From a checkpoint of a small transformer trained on Wikipedia.
Size: 12 layers, width 160, 5 heads of 32 (1 for keys and values), vocabulary 32000, 12.8M parameters.
Training: a variant of Adam for these matrices, 484M tokens, 7387 steps.
MLP neurons of a small language model. Each row is named by its layer, matrix (down: output weights) and neuron, and shows model dimensions 0-159. Each number is 128 + 24 x the weight over its row's rms, rounded and kept within 0 to 255. Numbers have three digits each. A neuron's up and down rows have the sign that makes its largest values positive.
A block is one neuron, or neurons of one layer that tend to fire together. After each block is what it responds to, as a language model described it from the Wikipedia text at the highest values.

L2.down6:128156112129146133143150116131096158115109102165102145132117181133104154154148131174109103170084121152131172136165137135173132125095124115125150069161155140092126111124090126152108100138149146128141073115093104106135092097141120130155131134104103116129140101139118129102142151159116124142132130129152115095114127107129153085166145122130131117110158169163091092150142142110129117121141100075162178123103095161120140140107081157125120083098132159131124072141160125148102117155126124
L2.down24:095118095113180130124106134145117119181116105140126114125098104137144164145135158111129100149116141131104132082147149111105148159156135111133124100124103163080144186154090119132062112123134101133169130116144099130150094086147151118155157129125129104135105087152151148130143127105158137078162164133170126126121136151131156101136157159139145122136174148098130104092163088147100148149134117143126147110146115150137119079166124142120129171136144133128086114109141160185118155120135115
L2.down90:142125137114114122165128165144091124126144121128121075102129124107131111135123172105080158121161131106116095111111104116111135117117093108083084097150122114059123140121099129118186157155154134119134139148128111125177103132050112121092158111148095121120128134139139144150126145150147131098080137094102101139140090153136089106103156164140104085120140140122116149093096156110100094148094145116124155115102148110144124149147162100144091123161114111127134126148131135123153146143170151
L2.down127:095145109125154088140080141144126151129108119107106137114146147127149099112146080115093064123105137139140098149148133149134105117078139177152086106107119114140109077156113126121122112092144106114104128164118117153186142133143141134146132107157153136143146093139142145108144142080061104094157156119129125107121131180110135127139099165090154138145159127096146122124106120109149126125110131122098115094090134105101105072146147148110143159115112119118110083117105169127127097150154113
L2.down138:134113122131098107108119140170084145169144127139103178125131100125157135096094105110159139132092151146150139147175141098132140109096145149172148145111110145094091138152122110139121095145140161132102122098126120169121141147121126147133156129156147099151098178134114139141107117123141140118135196105100146164115159151073175118110128112155139148128133067113136135074136103119149166149091137134100117138171156124101131116124094110122137154129111163123163076093120158131123148119145156
L2.down140:139120121144135150091097116149171168107138132130135131139147102114156141112103133122108141166125149086115141128159075153158107123131123154133140121138124108035119149099157143119128113115134071140098159102134142160125139123128147107104134120130127083111153092091136126124113129048139047109148131154095120147123117108106117149105147061108140128136108122131094142119119148146127146124126126110117107145113157114097143131114143171153130102121146098138105143154159069100120118110130111
L2.down147:126120146148165131079133142115157127108124103133119142130091130108142105145128114129141116111147116141195108105083149110139106125101117131112108198110186100117127150091141115152144099122126188102095129120118111106101093165127107082128155124110119088127100128129138134087079171147134127141100170138103135101134146133091166104100102124137135148134139138127107083119123131142137121126118151192092136140129113083155143154142135133112132152075113169099105098105126115155130168126107136
L2.down153:181137133133100151156117143110117126125115143146124147151127121112173098121137136121166089165142054184169100128137090090149111148129119125132130118146125136063083112101117114132112126167117112167121109180123132149158115126129175107098113154141139135149128163118102121104154084114092109102100126103135115145137108108082094126143108118134137134115082115133114088087102130122085112135186104136089115088110124113137138114135149114135145133114127138106163098114163149124111088128121121
L2.down160:121108133160122119135153105153147146174130113150118156085114133139153142132111115126145135134123149099101120151163170137150113116142108129090175110167147167068130121136189123132130107133125121100105167108126119118019115148105123155141135158110118155096119137088139136136079109131151107145137115107131127150145147147127137132091133099107136117084134158145135130123113110148137150107108129139157145180130148143082114146110143134145095115153110123114105087139181155089127175114111113
L2.down172:128134107127089160128088162138102170086128125085124141148148138112104124153119131135104117126149113112124106129162148165172129125120071174118098126107116144144112140140077100111053099169139093147181146143110154136190146115140139117128120152075137137115146123134115116085134118119128156101135164152131100124090114107160144083128112136111121149142124126152182104092150133145114132154123122099141154122144166105110119105080148107140129117122126129087125131134161108127104120127075125
L2.down210:144138098140132109144109126153142116157150127113115123128113146154108141132144114142114095129127100112114114137079146107093104119119162091149139117141095123255134137121188125146155098115135112128129118146112127162118095116131131118151108132101138119143162106138125167165114161173120098154157104125185127151119106173115129127131130108133095151115105177119117169142114116146165104125153117146149146135122091132161119123109140142078096118114137139099072136119161145135102133133115137
L2.down242:107135126094115133118091127106097129108136148139151141088151140147119137148128124090120140189075104154124129136154133141095095119113119105129123131147111126141127071133145094133186107115130117126155088137106101114114109118145105087122140109146145138116140123175129138109118146110056139102127130148100127135128154118181083137155164170131128144149162120098156134135116099122166133158154089140078126115167184142150127175118158106153119182131108128095159133110120151142137157103145152
L2.down248:120164145113121131145114169133160137123185123132133119127134142110157091118102111144117165135146139149078115148113135112133123108100105155133095123121165162112112139128012136145162116120131146171134097176159127134143143124084143152091115117143135151160146139126125128102125188134155147148078108140121112123142127096126106116133113123127153135096132119106162136145115133150120150136123143122107147127142140145102149089130165138144122111122127143110160097225148125143086149127132117
L2.down296:105157145166130097106113141134085109154157154111121112160069112118130127118103136099117126142134140110079129141102161144089116159116112124125118109146171152096110126136151103099134119103084149098141141117079137101119121136139134142141177123112153153137123108092141178164132164150103113176140100135123099104152136149101125172094122092110128132149112155147121147114135081113136086106136112120157115171092154112111106088116131166190111139159140168127108120131134145101157171128140117
L2.down303:095111139102157151129132159152141162145132155112135110114101135099119136126123126132103113169100126172125146182173101130112105124125133136083126132117085134089119100133119189121140129140138114135108126107160127176134163171087133119080129114155088132088095133139131114083133110189132137139160192092076138126146144129120108110138111132092099153159131132137126171144131136164142110125157134178122111096119101111093124106109143130102117130138148101101159116077142135132120156106155125
L2.down304:142114126132133158087148090146159152115147126153118143111114123098130116128130130124154100122125152131143129129140137132130111132125092129056128157121154131000133143114171163142125138112118127163097132111131143149146127139092128122111099153123107119112122133114143122134110137092130076125184143082089152134093134164123145131104117130138182135138146124136107155116141106159107114106130125151124144157125102160136109147151145147138092118128149121168123135118141090112113101157118120
Mid-word "s" fragment. A lone "s" word piece, either inside a word after a prefix (re-s-cheduled, re-s-ilient, ob-s-cenity) or as a plural ending (stables, downloads); also other fragments like er, man, ===.

L4.down64:171128126113178149101104150144162131132120086172130149089117154150113128129124082118087171139117106110200114114128103108119097148155143165107160177129108150210127128116141117151168090126147103120080150124096125101101122125172143151112126141110125113168125156118130126123119130136164148154128105175144131122097101114151129113120165079151138135130149120135112098160145154154158121125115120099110143123136104079155115131131139139134137123161140122109133125126136178085140149150127110
Plural noun endings. Plural suffix -s split off a noun stem (holding-s, Episode-s, B-side-s, sentence-s), plus whole plural nouns like years, Votes, Championships, often in tables.

L4.down8:120130116151126127108116171136131147108127169139133112126113176081110140118119137083154115111116137142135125117179130092162134094070125142135142140134112137061113118138175119123132121146133085145130131104114146155127130168072122113140111139120152126103121087156137144137173157070157133128087132099123137136125141130116158091119113122147142158132095115105093114118141106113135090064107114097117126164124150147126120151130103167124072153128118140119067081100125121091131108162141139
Clause-linking words. Words opening a new clause after a comma or clause boundary, mostly relative pronouns (which, who, whom, what), also but, and, semicolons.

L9.down9:149148147101082243109092101140116145148117158093142119099119147157120114158181175098126159139138147130154132129095132107093102128139104120114158142121111134123082110149094130167110143094142110142101099143144171131080120131135141151148150168174142131104111113115112125127128130129172143173130152147161123095134160141105099124149135139150146098094151132106115126127106127146141120114132096160144110109130153138146109139150133166124135092127143089163110107121113090110147136121150134
L9.down81:178153128104132142117124130159129138148139146115136135084124142128171131118111100100130137098127126075138143126140138134124151148135137138080140146120121097097121175137161183093155143148140127143102127104144157136059113189126148159135083117126160115145133149132151103128094137103149123109156125119133124116160062152129146119109162090190131126158103137175140141136108131133144110176078099114125162142125124137116100132120114164130164091161130097167127167123113105143129116124096143
L9.down161:108118136096127124139142137077164134158141099102146124154186129125111111132127115157137099157138101130101131114137141096080087126134098138109087103122135149156102117107125114153088142046121160132178096146110088116154184136160103122103137131160155090111108135122084135117134139148166132164114089115145153156099097113108130135093111135121168073110141150115106139101152110128121106127139091122115111151133100087110122098117112092139144108134117140138141105156091152164139114126142116
L9.down226:133120145123129158121115160098122121122114135153123133179150121132137113127135083126129085153160132110133147137157130116067107085110150135155117159144115168048138147101098121142134099141146110111097121088133130114108109138106145143097179142136123124161146132159157123124137141122111126125129146136122107135111089069128086185139137120169138116127090138100112130075161162166159128137147138140137131105156124140104107084150195156145139073144112114103133132126153161144134145146096140
Word-start fragments and abbreviations. Short first pieces of a word or abbreviation, often before a period, such as c. in dates, St., Dr., vol., sq, or split-word starts like in|censed.

L2.down3:137116128115095142166149135125138172091102121125127134130124100146132097115119103131135152135143127128138116109111142124111136179132096153117164166128128116174133112086096138142148130130114147128131153149194157129119115138099146134147084123110146135102147098087114132148125134079127120073137145109135131130135113152122144134117101129077146107141164160118139124132208172110135137107090153138107146111162140086132185138167190171123139141139126123100142056142133102127150103108104128
L2.down29:148138122162137131104106140144137190077147126130145113112168092134078139112094127116098134142150128108125141135105154139162161099159104081181149142137140130051150093123104120148162127114139130115084108171148112153081126121082135117124104132125150139111161116155135148105141085138141152153104129103132136141134157119116126131137141154128082142150131093141116141164140099146156105164118126166114135144102117132165135164118134154149111106173112131123114110118148087136079172115146095
L2.down70:136098107154174134096164144194098098130115120126119120132100143160119158139112145102129117122139102145124078137114139102147088120125126139089145124126105149168179110150098121112118136111109124089093183177157102141183153145107102134124097124120143118159134165174142130150107095152133138145168113128131104093132156131166103134129132091135093124124148101159159160124144091137089106142126142110097143148122116106173117128162145148116139121131124155126147163153098156114109078137141092
L2.down74:151140131137124163117133161096134149114092107131157098140122127108111100093103123147135083125112069141103150138109142114151134125128128125131149182148126088153075120129133119124140101147126186073099135096123109106135136140107122135162166162122069142147147150135152109121109092134153118127154165126167172144123103083071123147131108069140164149172082094157128125162130125142170143148124147167155125141117130155120138129139114134147146148130163150119160121138139143122134105130091153
L2.down99:107157146128106148103152157164117135124137120103147107069134118093136106128133137135135112124131124083113093125144135139150087140107097156106155119145117113005092123120145146100180123084141131127128142126138109138133154116136142135097112158120138119126137145108150140156115132102152137162142124109110159158123142171168101100097137103120119129126094132128127144130107091101157166130113126136137123113119154132090150170126137102115145109128111127139184213113098153123120163126138129
L2.down121:129157163111129106114134165135128151139129136129175098120108105103166085138169113127137103109149092106127148111168125128112141114100119117132126129078148126128097123156149121181170178107126130104159118137148070174071136113149105043093133121100116103131098158096102150135108140121108164151121082118152135116076121126118089097107124089158144114142127133124122122121135166107097118118120147134138119080097136117152127157148138130135160116129144161132134172145126142103134153146115122
L2.down133:118138128107109139127133187135142150114158106118117109134169177119123103142173182112106117182132114117127113094142148130134116131108139163134095142116176129164115137103077144123126136090150123151089066152132068124127153133133141120171112145124120090162128093104116128134084141148147146131098130152142104031111116141131161071101129135132126112154126124105095132148133130137091141164127132101123142131113138121145118140117104135141150171111138155099104109149142154106106145126148108
L2.down141:110143147098100104126115140132113126166128089124125105132142142182169119150073164107137142110157074112145117130128106132125134155141075104147143119091133154068117117198098129113138144123126083169141175167109112109111111108124117149133129161129093138111152097114124117171115176106146127147136096103164115131102146154117134142126145116125145154121146154135110084106124103134135134134110132137131145117068125165146091125104130112125159120163129174110133169104103112102173103117145120
L2.down148:129075084107100118126129109085119163140114122108143173098128121122144114121129113085136090125105142112135103127128147136142121130142119110147105097116091167085129084136132143150081121226146121117160124126142083114142157142185143125121111155121121141163174096162101121119130138172148141113110158139153128117123133134151106148129145163133148120096165142126112174104090085131138122125131133164108126103127169121101091161128132118139128090174129124131151131168122158153116162125121123
L2.down179:102145121136134075123132137157115113112145116125101095116150154176142159114108097108110084095097142098131169109177164096109089142103155130141149137111150137174160145097158136146139126133139129147121119101099099114072188128110126112087141109117116115142110124159116101139114139116171110128146121098116098117106142177140146156121073136106128134071121135123133114106109119106121167134118105145163136102119129154123098131124091117100167129181127132113114110084129084121117131156175142
L2.down189:129123132119107167133137110148163092115118098100108096164102112113137109136136112116136099139125130128109144099171114165145116153109093125079115112161094174161132099179178141116128119149102145130126146136187133158140091149104103153103125174134137135077126120138135176149163135122114129166151080149102135122154140153114120151146099127165101148158111106097117142145101098132111108084132108147135113076058121101158152100138112143089146116121107107160146116123122156128132139120123128
L2.down192:118132136147090131079124121162063147158125142114170140097100116134124162107175116151121100138148108128146168155122124110123145084112129137168069113119139125118142107137124070139154134067145144150149154108116181079121118102070108103102107092135104083102155104112119115141154116125108103156133130100134097164142135095127136143113146144152162161123119108134138141123157139114124120141131080104131137099101174129108169116089132137151157113093125156145160113147133123122109139120128119
L2.down215:129129109117146117108105124125141087153099128141133112148149094120143147126106152150136077098141157128138149113133111113109088126127116121127121087074127168178130089170117117125117112117093095126108160131131114090071150143085086130157102146115129117111171102113105140143148152079150089136138133130107109120110172134136098160093131156095134126148112118157112171133112103124151180153074155095092124141110112176130153108118088127090153079138133126110144168126157119127132111138116145
L2.down264:147088139137129096145113105143162157173135158132106127101104161112125126146124129108114118145110161149112132124141090152132139126121174136108165146122097117094145174159102073072126084180176104146095138075081146177145109130147212139120156146119132105111125144099115128163125120131117104115077099108110105100139163129115144132115124135096088133105114144103121172157111121122146134118105101120125139118142135093123140135136122166161140154124134122121136179106127141117143131130104117
L2.down282:129136126137163104107122102131125147128147123163119138075141154124105151141096115128185108099093120083092122129133162112140071116140135102078142099162105151104156109139165100109126068095126114088140105112153139114105155171113120150124084148120104132093146162108143136133133114136185108157103128112131096161115117158162156114103141132121076115070148127114119135131106111112128137115112115133144121156119127135153089114109135088135143101176102132114129180128167127161117146106134111
L2.down292:115098142132122100155137131170155112133134107140124055128123135106077140156173162098164161146135138135146156125130116144140122098159171171105132084145119144173140152140123132112122105129103144147091112103129148122109082165107137132149164117133107094119134123102103114147135117158168120136141094091080078088158162123122136106146121167134137138148154133046134175128114128127121129141105121139166135151127132123141157147125137144120148082087119138118088092127152147126114140126158114
Anaphoric clause starters. Pronouns and determiners that open a new clause referring back to something already named, such as He, which, who, one (of), that (in "At that time").

L2.down4:106123164127130117147126112109109139154130143140107163084160164096137140096121181129097121133120126147200122123157101135099123114156107153139155127142102176204117122125167147109153157111163101116106146085143124096061121095141124164093126137110128142136086150099132142141153123132120109138124138138152156129129166143141121145146151154122144146102138110161117135083146120108144178141119152128113091112108156124117092091135136116119127176127109123143132088090153139174119166139152134
L2.down46:136124155127142127123109118111114119136084135143140108169155167127101085127117124149087150170151140146151144143126126112138186118128167147156120119101151101181093147140114118144113145161166156163112118148106125109113139181168145118105103134124176130150119150131125112117115144078095063126115142132131113113132179099089108135160138124096103093146085187093181147093151126153123131134123102106130105130150137117113149145118111163116163172138129151136137125096094113130120121123152148
L2.down48:091189142138078104107138144099092138156097127152168158163068137112100151114168121167147107122116124157139110116125144138097148125135198143128145121115127127177091107135155150135140127094111104080141130118127142129128146162154135125105150113131124138133137168144144099130101098106130058129166138130127105114131193116139086133094144155115122120137143115126184130112143098157117126125132113087145124122115102163131166129087126091103119123151157136153108129135119157117133089144144138
L2.down50:130135123146109124074112111159144121129103072114115136111110119117149188144074137126131125120166112089128138093135145120134158126159103138127132119197143144162139118133117140147127138132139134128130132164143148107169139125202092142160128151129113139073171135107161126127136096191125131143148134166150095147124115140161200136113126121147110138145156143137119163162135111128102139158091115102129108150119144142161109060138147113139149128116111131139097140095123124101145091123118108
L2.down54:127116128131144117168167144113116126106090148122092120157126142133148134152138116133099129161104104139166139093154129097118104149166108146167162086104138104128122152118164110152140116112121115158143090148131107133108153115094109087143199080122141127127169116120089130067196118100134151132146105139132109133102164119064119140130137099067141104174143109096133110150159118106147121114130110142135133134124102132122160156152121174116097151112127118114116113159163126110094122140137115
L2.down86:149095183115128097164142133140168093202130126157163097131128098120101120143127163119118143120161129153148113125136140132120103119113125112127159126072184123115111118140139146129112175121109139103179130131131142117109115124160146133157118145079119135163118132062160128109072120088118135155122136131112124150160166150087140091128144132107154146154128155125157154144139148072113132117165126106141097143125150123112134111118091161168163139096165106157151122119094126134136095142117138
L2.down151:128125142150120109097120144153143130137139122119151133086129155130143116081154107096149188133079153119096122096161142146129080136157113147103113125133074142131152135148154132136075135151112132140145145118137134143058092119118146113089068147100122158108148154106132115139148137133156126069141151126112110161107129150097118102111087143100140159118142156130125097140119137144136157117087166133106162129125112092110097107124161093136096112146120106115126184126165107175117096140117145
L2.down173:124115112056187136140139152150128165084149091130139159109121126127126128106127107134120175138117127145134113110145119125152146109110116139137092127105156115142117140107124170126146114090097150128139143138158134125164145151122156100121134145080145080112141134130147120152152153121153150136125110118136113120113118072117157108128155116073067147125108111088127132153146119139182147092135122088151157135111121127154119150103168144135095138112128115142162028086122117108129131107101113
L2.down182:147143132105093097152132150143127137113169144113178105140145135150090111104113122156141137104170098114145113137113129116125113142142096087152111159166131132071107076147141129134105125081102173153134122124166164172145095149095111132122128130105133111125141146126138131135079175157095164113159095129078124124111115105107130125152126120100138162125147060126116169158135153121121125149173144142128097112124108098179060092131116137126127149121142128125146115112162126125100123150125108
L2.down184:108130143107145130134118169148137115133138125139139159157101177132116107135145133109104149145107104137153134094168095135113139113095134172141121144082138149171112146128131094118161134098174133154135123154100085119151131099203150097101141097141154120131177120145130121164138153147106139096097180149129068108130100128104111072148120087134121133159114127134143121124185130122120134119124114131097133107107135072097136129134086122104112140053120112128109106122132132170113136126129130
L2.down221:149145119132167105142130139151117154143110130113127149139092153057101133109144114118098116180109136124162085129159129137128081111111139168124145120121166124144109136146079118133125157159146028141138148114117125135101134127075183147105080115136152147150146123109092115150174164133116141118126120141107116160133155146148084146121121141119130116162144128123134100149153126103136113130154121107103143090118148147124100119134171159084143125120144124085102099121134169140125120162101114
L2.down243:128131113174139153133124100118121152116137088133167124131135171131074098129115095125070160152106134101122125168142112103114112133116095101123181150144126072133113149136107126146142174139143118134094094147106136113136106158219148143148127128133144148089131116105114083127088121142171142099155148111103175119147157130168137092130164103150116140133132164126104126134105161168152090137150132116131137108113123154157124102116162113143110095125084123151092128156123118144123116143135124
L2.down280:146162120109089101119087108118140115126137103104095102112114147165141100103147107146144150149108122123131132128108116116120148145113118106142140091085154151119122157080096084136120085162133121151143145133107101151182131117136145119156158139163126107100129148130117131076159094078113123099091138133151110159117101144071166143117132156122156108154119122146118145110174148137098140114101114159081184097085177159099116119190131107142120115123127123130145129147149151111116088117128120
L2.down281:096165140134156121143156120134096111146124121118126151102134156122113141145119157088121124144126117134147127138109127113134167169128126119169150135153114125176106154131207101136183130134111111167126170147109134071118096114203136119104125096143158156113129129157118138137111142156143099121152100116112099128129144147110130150126127092088107102119096124101162124138135094115164112126116099161122124134109131117168114132108125103136201122126123151168103187144125117129073131088144142
L2.down290:152076137106150146129119137133133127098140161131114138107147171154129060140145106144107168129109148135137137142150115143153108133104163138125121131130121147214124130101105138170134082092160151107165094092126109126085107093116130174126143081159144148136145144154097133137133128078126176125120137087165125147148135128135113128123158101141102146154135112109123093131120163123130164144119157153154110097120144127144093120140096138139121144095112115082141083161129106129140184148128141
L2.down305:109137166152116119179138144128152116137136142126120118125159163068112173127146124154091124156158110127113126107139135138115105118161133125137128084154135135165132160135184084154164107132146140130097085144121162127069121128073118168130150141131151120104126154134130135173120127157071116134149126124152139169139138117126174133113121159138132173113154133118157152119106156122119176112148101113129147130098139127154085125106172138147122172085107136134139071114091144142135139106120158
Early word-fragment tokens. Fires on the first piece or two of a word right after a prefix or opening letter, such as a-kin, un-familiar, a-ck-nowledging, non-de-dicated; also weaker on "most" after "the" and quoted words.

L4.down251:095092112105123133158144128145147111127154163142139130143111118159115181121112119103134145130117122132116096127146124127127124124111104126117178140106081135154124121123121147090157139133158151155094090141128201099099134129226148098104082149139144154123145097117155101153160096149153101102124138119073121119112097132107087154131131145128128117107133131143122099108132094122167095123148171167167157084128113093106118113084135138115134126154100125135118106107124126153144115106126169
Mid-word fragments. Second or inner word pieces of words split after a short start, such as a-kin, re-man-d, T-ar-rant, S-er-bian, plus some noun-phrase heads after the/a.

L9.down60:120141128140158147100164155145106134133116162125150140136169084098090150076127145149134103107069151103131147159137148111104142150136140144093148101097146115079164115136139114141128109181138147134131086129149128188078109133128097138121112125083113124118097116111102169141106136168115070125090132126119140138131129112160110139123089111111178137156115178093106120133098110121161108124137103127139133149121123110123125117097089131147134139128133173145132087108113125140054131129135135
L9.down99:116145148101157121135088149112112123125161124113175123135107161113147105121148149137143145128120104098107135172114157090093094168117146152171106135114141104121114102115136086117139122134103074123156158134143094161140167123072144122189137146131131121112131135149112147121147128151137111120145098091125104144099181113140114075144144140117119163152141069117184160123107103141109098149165109093154130126094131116146128176118124142120088130082143139141105185126106122118137102130121121
L9.down175:168065106117110166122087114115118150113151113136146111147134141125133141144168150120099167145167133101107124141117120125126115119060149127089146128144130158112131100088112169141135149113132165127111124100094127122091141120075112095146114087120153114150133142126130184148163129156080142119152140137094138147102138153128123122097118179179142159121132143140150144134133134111094116112155156122130131110147118156147136105120118144088067137079148127119131169132108146060154131099115113
L9.down278:101150144119122123118127152118131101123150120086123122117104125110136141108121163140104137154126141141163114125121134119128117081068119148160145133154130136092162109118094111109140084172158137122123128112140084161048134107142118118132128118112115104118125163089090145127149108131090119106140164131148107115121172145152131096151147122106114146088145096107161161158063152121124163147100094117157138117162143134154126098155115133151114151120097089116162210139099137117150131113143101
Subject pronouns before verbs. Subject pronouns he, she, it opening a clause before its verb, especially after because, though, that, or a full stop, plus surname endings used as subjects.